config.yaml
num_hidden_layers: 11
hidden_size: 640
num_attention_heads: 10
num_key_value_heads: 10
head_dim: 64
intermediate_size: 2560
vocab_size: 33633
hidden_act: "relu"
norm: "layernorm"
norm_place: "pre"
norm_eps: 1e-06
positions: "learned"
qk_norm: false
attn_scale: 0.125
bias: "all"
tie_word_embeddings: true
parallel_block: false
init: "uniform"
init_std_qkv: 0.0173
init_std_o: 0.0173
init_std_up: 0.0173
init_std_down: 0.0
optimizer: "muon"
learning_rate: 0.00771
beta1: 0.95
weight_decay: 0.017
lr_head: 0.00617
warmup_steps: 200
schedule: "wsd"
decay_fraction: 0.839
decay_shape: "pow"
final_lr_fraction: 0.0
batch_tokens: 131072
max_seq_len: 768
doc_mask: true
train_tokens: 1096000000
max_steps: 8362
dataset: "wikipedia_en"
MLP neurons of a small language model. Each row is named by its layer, matrix (up: input weights) and neuron, and shows model dimensions 304-495. Each number is 128 + 24 x the weight over its row's rms, rounded and kept within 0 to 255. Numbers have three digits each.
After each neuron's rows, "fires in" lists the words (lower case) most often at its 100 highest values on Wikipedia text that the model never trained on.

L4.up1918:108134148128121140078127109071137098092126098109170150147119098154130123108202119126122087154156126107123181176162130164130100115124122172098152146139177134153127091111128138137129099129127173108175102173140157105143159106120145135132168105129094162129117142080127123110144089160103100096148156117104128133132130149140138120101134128129106114135137130110110130142092135157091135120176134127091148119097112110116158138126150127172095130106103118107125152130126114136088148054098212113092129159133126158149113077163182152150094167156104148105129151148140125109110121117122112102
fires in: "from", "of", "to", "and", "than"

L4.up441:097157170136131098111133105147148133130138128103167092137155146172170139125126115124110149149149125153105122087135087125153180120093117143135126154156105097123151172138138098134115152166119120151111100113129096133090094124162152109166129071100149162123112144137120112166109142142072146113128118116089102186131129126101084131151101124118085142156151143128157132150142083107129122149114134132144138146128160142178123110146137143121128087151171117091119142117116125133141128126117080136127121103160133143138136098160143129146121105112119140152106102105145159100111136150146123127
fires in: "at", "in", "end", "year", "on"

L4.up76:115162077136125200122112172105136118109153147105103079146152088141119153130180112122122142131122149139131144129180165109186129122109129173120112110134086088115135120078138071100120142066154175122139156108140128084134107092155153178116122117138132132139148126128115152148146139116125122115168133165096147168107123099091121116088151122156150135162110130115109106174148150137151122162151130150120124129115127087158170161113129090128142152091152156119128129167104053109150124101137147124140098129090152133155067162129134160141154092099103140055116133130146117111091124120150124111
fires in: "in", "such", "as", "for", "the"

L4.up1719:170177157101102116124151144117106113135123137112124129142140114124146160131153141112150105122106042117145137133139072108151135129139151125182126154112119173129104066125145146072131087149085114166147114084124137144147127108104193124090151105080124119119115122102131104121134119132121168136126102121146070091143132125141145095143127150114139125132154150094114102156150109152173128120157161161092119119107105131132108142167108125139142115124162093175095115097184150136142144147169121131119124127110150117114124133138147116113077125139104097131083174103170116136154125140169135150
fires in: "of", "to", "for", "on", "t"

L4.up1686:120128100150093128145140115136119107153104118115105132108117167142091121122172101124142124084126110107111121162109099090120140118126114142084105140125121164129097126120094093088135108162113093123156139098106145135129136168136108150081137126112108109144112156120092137128166114178163133167122122154111117150100140142138150138176121105126116119141138118098116099136130119124110154119116116135157121135106155132165111138158128110154136133155120096140112112156132181153129130087111103141145110147110130158070111129120108161176130163085125112157097119116152147129105114155091128131
fires in: "of", "with", "to", "met", "married", "defeating"

L4.up1295:159122125159158142087141116172121087140141098137076156141127115167116157123128100153169102145164138118139170139123097124143102110156133169104103093139157154142127146097136141114074119106115113140140083124115130119131119124153146124118102084114087125136120125127163085133161115116115109137150117115106144153125097073128092160099095145142122128098128144107143131144116116134158092176113147168110121156086127158095147128191113111134118131126148148127144119121128120137114129101104107128132149084111162134141122113118109112163138158130172089116087106138146149092133149136110133132
fires in: "on", "at", "under", "of", "in", "with"

L4.up2296:115125150153109119143125120163204114130142144134106133098079119129134142090160111141135186146100119131144105158103142109123155083148119070109173163143127132157158120116148121112114139143078140125095127147134109104077124134089111111149129116123142120157128128166108124132149132090113109146138085139177105134088099092094126114113152105123153101113162123115078120143187171157148081155096116120150114131165089105185151136171133105128115136139138103084156170120140128156123111116153133131145159128144132059142135128151139141099098143155156152109155143144105133134167102112101106096
fires in: "one", "1", "3", "0"

L4.up134:145158141134142162129098092112129084129147122157098155151153123103111139140162124111120140125139128146152149147143119127116086123108102096144132137138095111105132149139188134089133128089145139139075114159138165149081115136120143103149160160136131104129145089119093097105106117113105163159114121109150137106174092165142128095124176153118114107125118151108127148119107100130137117129113056148125067105099136129131129107098092084136115130133119133101149149146177094108156128117153153122062079150137167153130160136148146178105137144139128155129146109125128169161106137103145169117
fires in: "in", "school", "at", "college", "from", "preparatory"

L4.up354:129133158141137141131168099071148135110127169064147131150096132116147133099137153062134135114176112129143141150146126099118121123153113124169124125123172127131164147100108134110122147126111138168119095114107130080109133125073115112115084118133131129135129121160121142180125117130157111136125116148095156136141137102124071086146103140144063097120160123163120127130153160122155167153136143121117110123118136131168127122102113127098132151158141144150124149115150195130112147134175142170158163162130114147104152132102167092118115124135116116104104144110085169120140146100106157171
fires in: "of", "be", "in", "to", "on", "after"

L4.up539:180121137174176170141122147123193125145163104127129123099186119133082129110087153100125131101107149185126100135138083067112111133142097101144169121124121141109123150135146193119122135132132163130071127138120095167137127122125125104126116156108102149095166142135147142114116119166124142142151123126105109119156143137105148152116101133137106134170114108074142121113158096193114127115111145116135126156156061131116132156123118147167160122151075089139145152142171104108121099151104158157140146139120120122165156105150134119146129153113091128094185153160161146126131150118125182107
fires in: "and", "other", "for", "such"

L4.up1854:175115097110170136116099148147078105105133087098104117120127120154126138138125133116141115119074148177166172090151132126150097145098151132104127134132119120163142181119139137098113120103137125151133129145163108086128086162125145123141118121078142158136155147134151113145086119149129093124145130085092148101114091125131161142126104120088142102130104158147163133120135149128144133127103122166098108170168138150148118102121186163142096128122134157150158122162158124155128141122154132156152113109122185149107135066139170095111163161104128145130154120149136197111130122141158121141
fires in: "and", "in", "a", "by"

L4.up534:115135150138131097150161119105153147117157132106112156112151094134112148119111118132132125095147056098121151105150156169106160143157118142125123112154097131070135109106103162151120106136140105082177142120149111126143161149092136082128131110093152112101120136135129114127106115147158087119159109134133117127148131155137135109149149140119130070124118162068070124122133181117106123129130116155135157106106110110127135140151095105133115120136103115131114152094124144156155127142140163163107162138115187132155148113130093114124135164124134141185112098095131170139138154160123134089
fires in: "2020", "with", "20", "and", "2019", "of"

L4.up1914:140149115148135125155136087086163103117140124122126169149119096098093147097158132126148155117127145142113137139151151149099117175111164117144121153151142104126144112103170097095107167127097144149078124127116154179130122146104117141105096136109140088144109093165157133095129144159150161098150142132124095152109134110118131134115157144120095125130135134129101129155134126131131156143133144109146111110166091107130122130101130147086098145117092097117125127149116084179086107122136141135148143138147148173144170112091142146150077130114118139166128125142147144145158138156106120151
fires in: "his", "of", "to", "their", "its", "the"

L4.up2010:104106121144101097125147127133111136089131136103086150176142113094124089093145126149068114123177155141126162118122115085181076133122120126134125158108107121106128149124114047130142152147122139093127141109089133090147127109123112139135125164121127091153110140101152169128126125093136185078134142114115100070123132146164086154137070129148130142143149134121093147143118176137136165120130162115163125115139117152153100104162128117125120157162119191143098175114099172086150149145103138110158098142136123139116106147107152115164117126123096131080084129178152081116112151136095126108
fires in: "the", "in", "of", "0"

L4.up1021:118116129141111124092111113072134099117140124105125140143120151119111171109116168160156107166135077130125123100137098100111124134137148143145132099125128129122155130107110119098134187143149136168111068110118129123102106105133156120148129094129136145175114135160210152101129166116096148084118083070155114152139146136078106111125182104117151138127126122175099136152135149132125157130148084143108085147168084171169149130144138129118140126091093124114100137136133092134101106157165085132127113119104130060150140113125115153121098134114138118154131143157115145147106089112145126129
fires in: "for", "to", "on", "3", "0", "do"

L4.up559:110126129126133130183089076084147117143156131117125149146112167112178118121175095151132153096110168079141120143126159098120172101139153156125131151137113126129132121146159154120109120142141158162102130135160121101140108097141088127069153132080125133131138110073158111117111122123122118075119150126081092148147171143163153109129123119144072100120127144174094140126099165160149119158140118124111152151133120157076127173111108119143132111130129152126171131119168127136121186099148146084171119127129152125126125136148118157102143118153087130111107171140134149155163145153107137085
fires in: "of", "and", "more", "before"

L4.up1227:109110144132078115091080100104097140098140116130115150090113138152119141105133125094144129169101101112143142117128116135137132137087130101116088117156126109156150164129148119153169108122142095139138106168151114145115187078134126122094126164126088153175115125082146151146129078160111113138165101139118130141131119152138160155114127181119132145140140128154152130077145151156149153159168135161158117129085143058123102134135128141125087131163108136149105157138099119148114116123130146157111147088104169120148109110160109112144110139132135119158158142127138132144147148133142093108
fires in: "to", "even", "not", "for"

L4.up1089:143110142153118123103171161157109154090146118126088119114148116110105117148116071095128119122150131186147109104124152131116147118157143111126182139130080163110135117102120087122126131119111103161095104167196138113140133190092154082114111150096142140128137095168123143157171090143137097118098120131132124115093142130152077153100098145141136101156142111161116141164096161131139124172125108107105120139123083123109119149147137126142120126143117128154139134110140126142117150071087159126178127145143181080107117133095136127131113119125125146159167128130148125115166110155084140124
fires in: "that", "for", "this", "and", "of"

L4.up2484:131112138117142093086144117117154148090180108163129159123131156138145144087153137132144107106159109152113171103121092107150153089108099120113132120157170104121119166108139126158119136151167130109114111100091125109136115125105092128143103101092096122126141124170122141095111145152094143142157128124163113125150104186139098113103107122112142098150111130159172125138142137060130154149109060131166116122133107136160124105103115125084108141118129115151138138107138151113131116096152122098141130131121136089140108118118145111127135132128175083141095127128128155074112112141177109123
fires in: "in", "a", "at", "on"

L4.up1050:122128156136131178148141111146150104131145118109122139122104129149175117100156090147074122123106175134136121089137135107143089098136098114120108092140109135136075088138150136099103141112120184119121124122130123124128108163090113094172128139113139115143167129149110125104091100103104083107152101097113125127161146143159151149120138125117145090093111093127144113128132108167118109094107116142120217138130092125122171120127135123166131120115125156095127146155146134155113125145107172135129170110139108118102140104114139110130169078133122151120126134155131160126108136150100114152
fires in: "and", "or"

L4.up2001:165107124147059140125122149088149136130112180100147111102153122104141181114156103134124100110125125121166143126170155118147178144145164142116125151104137095134142142178122138128083113166142143137162140118099139129147146125118109114159122126134101130127152105075102135084114152079133118114160119129134141147095142080126140181125160111120139123135105137088156118113112133114155166157124102147112174134160157112127142113151152159196092103092100131121135174152157143087107120134153140130158104155168134108116173173084137161152105086118116111099173115165146172087121099146145108118
fires in: "be", "and", "as", "not", "was", "is"

L4.up880:125079114128113107125148164094133072090143122113132124110134107119125149139156116081093167133072124154140149150171131134144124122128155112118175116121154148124146177133056126100095125072131159135153115148147194131102121140079107108129107100153134135116095129135130121121134103144139132122068162124145130125115087119106174131091116129147118109125167095160129153156178109132168127107134098091143119113089113142132129135134127121136109153081160144143123098105103162104181127137156127146107095131135149147153139128111141106134167120102173165079105136080086137153141151110137144176
fires in: "in", "by", "born", "as", "for", "after"

L4.up488:143155134162129087102126138080141132156105160151103138117129127139158151140142129064160130109108137142111047150153078127121106097104155103096123146187095145117153148125126112121158099098155135150092113151120106139147146115117152143126130095112150105115065109136099124140114155148147127061108105145161138154139153088143114137098101128112109117153114142144098126140163156122142137148133099149171077153135132111110141156116145111166141163155133091179107159121139140168119130112165157149141190102122150095142146153107145080144107091119084139144150090088128111116129085137122137127
fires in: "in", "of", "to", "by", "they"

L4.up2217:141121120123088155135106148145132149107155179118128140164139118141123134117153088152171138089159167133112153098177154102147156132117133105157096113127163139124121131100118111105145132157110139176136129112150125134143183173138187158116096111107136152135196097129108168116150135156126138115170141118128142109155129109147128108151137131126140153144144135095160133144139124154114125168087145063089168127115167141138118145127122064152100124122133121143122181113098114185121145151100065147117159147110162101147139092153129127101108133113159141087122118142107110108160154155150108107
fires in: "for", "of", "represented", "first"

L4.up1060:113164111093137120113156112134124119111128139129129107128132119138132130139174149106158113097118091113118105168153077091096174120136092124120091109126141104135110103153171169104141156114138112151116105124118123135143160110173100093115137095148114133101138116144115098151178163136116115159127158120117115118116173122130167130096135114104097146103133127133110142111110096149074177173119121097086131151121150110135163185148104111125107138124154110132126151147126133106152142174129146142115148133124104110150145115123170153113101167146078139151118109162131109131195120114102135154
fires in: "is", "was", "in", "be", "if", "to"

L4.up659:162134166114117153157084143149098111117135135150129106109128119098111174111135141145129116118112080121153128158159129126116137084143106132162146149142130150115160138112124122135083147141161136130141138211137150121124168099114114099139126162125144157189146103100119110191087141155177154164128147102119125147126157112135163190139132136135120172092096118105119128146154129160140107170098129123087162129118137131122116157097142087141086155132163171132130134182113159094131103122113167116105106160113126121098103200129095092099108134128067144112140084173141101074122133163132068106
fires in: "be", "s", "to", "is", "not", "was"

L4.up2543:156169100090058124127135122090161148141123137145146126150108114126168128148164129118103106140117159104118129150134146114158125142049135124152116120138125115121175108128131132128153070100096136102148103179142136129119154121139151123159096062164108173102109159109101100164165128116129144106147124101108143157117181112170104085125152148115130128085193120141170120147137130117128139137167179172132162145157160143101114139164141095122139108144117136087126129088069117112152113093111073106127107124076120166126135094117176129145101164171163103171141147092087131123174143112153135115
fires in: "for", "of", "united"

L4.up1057:152127112118145125134092140123141097110143156117106147152104121118118171136113111134137131123093112107132176162153093177126090155124113116149130160127158121142166128128131147113119116107117113131129081137132132141120105111131132107104136155129102121163121095122149127114110097125096133111113144145163121080150132118126100119104146120094116104151086130153132131155142148106083095199092074165140101105123132170109174136125112112109149129164123137136134139115127122115143115126127123101133095104061133110124178117118151117116133199127081121123120143174104146110148095183111126082
fires in: "in", "for", "to", "at"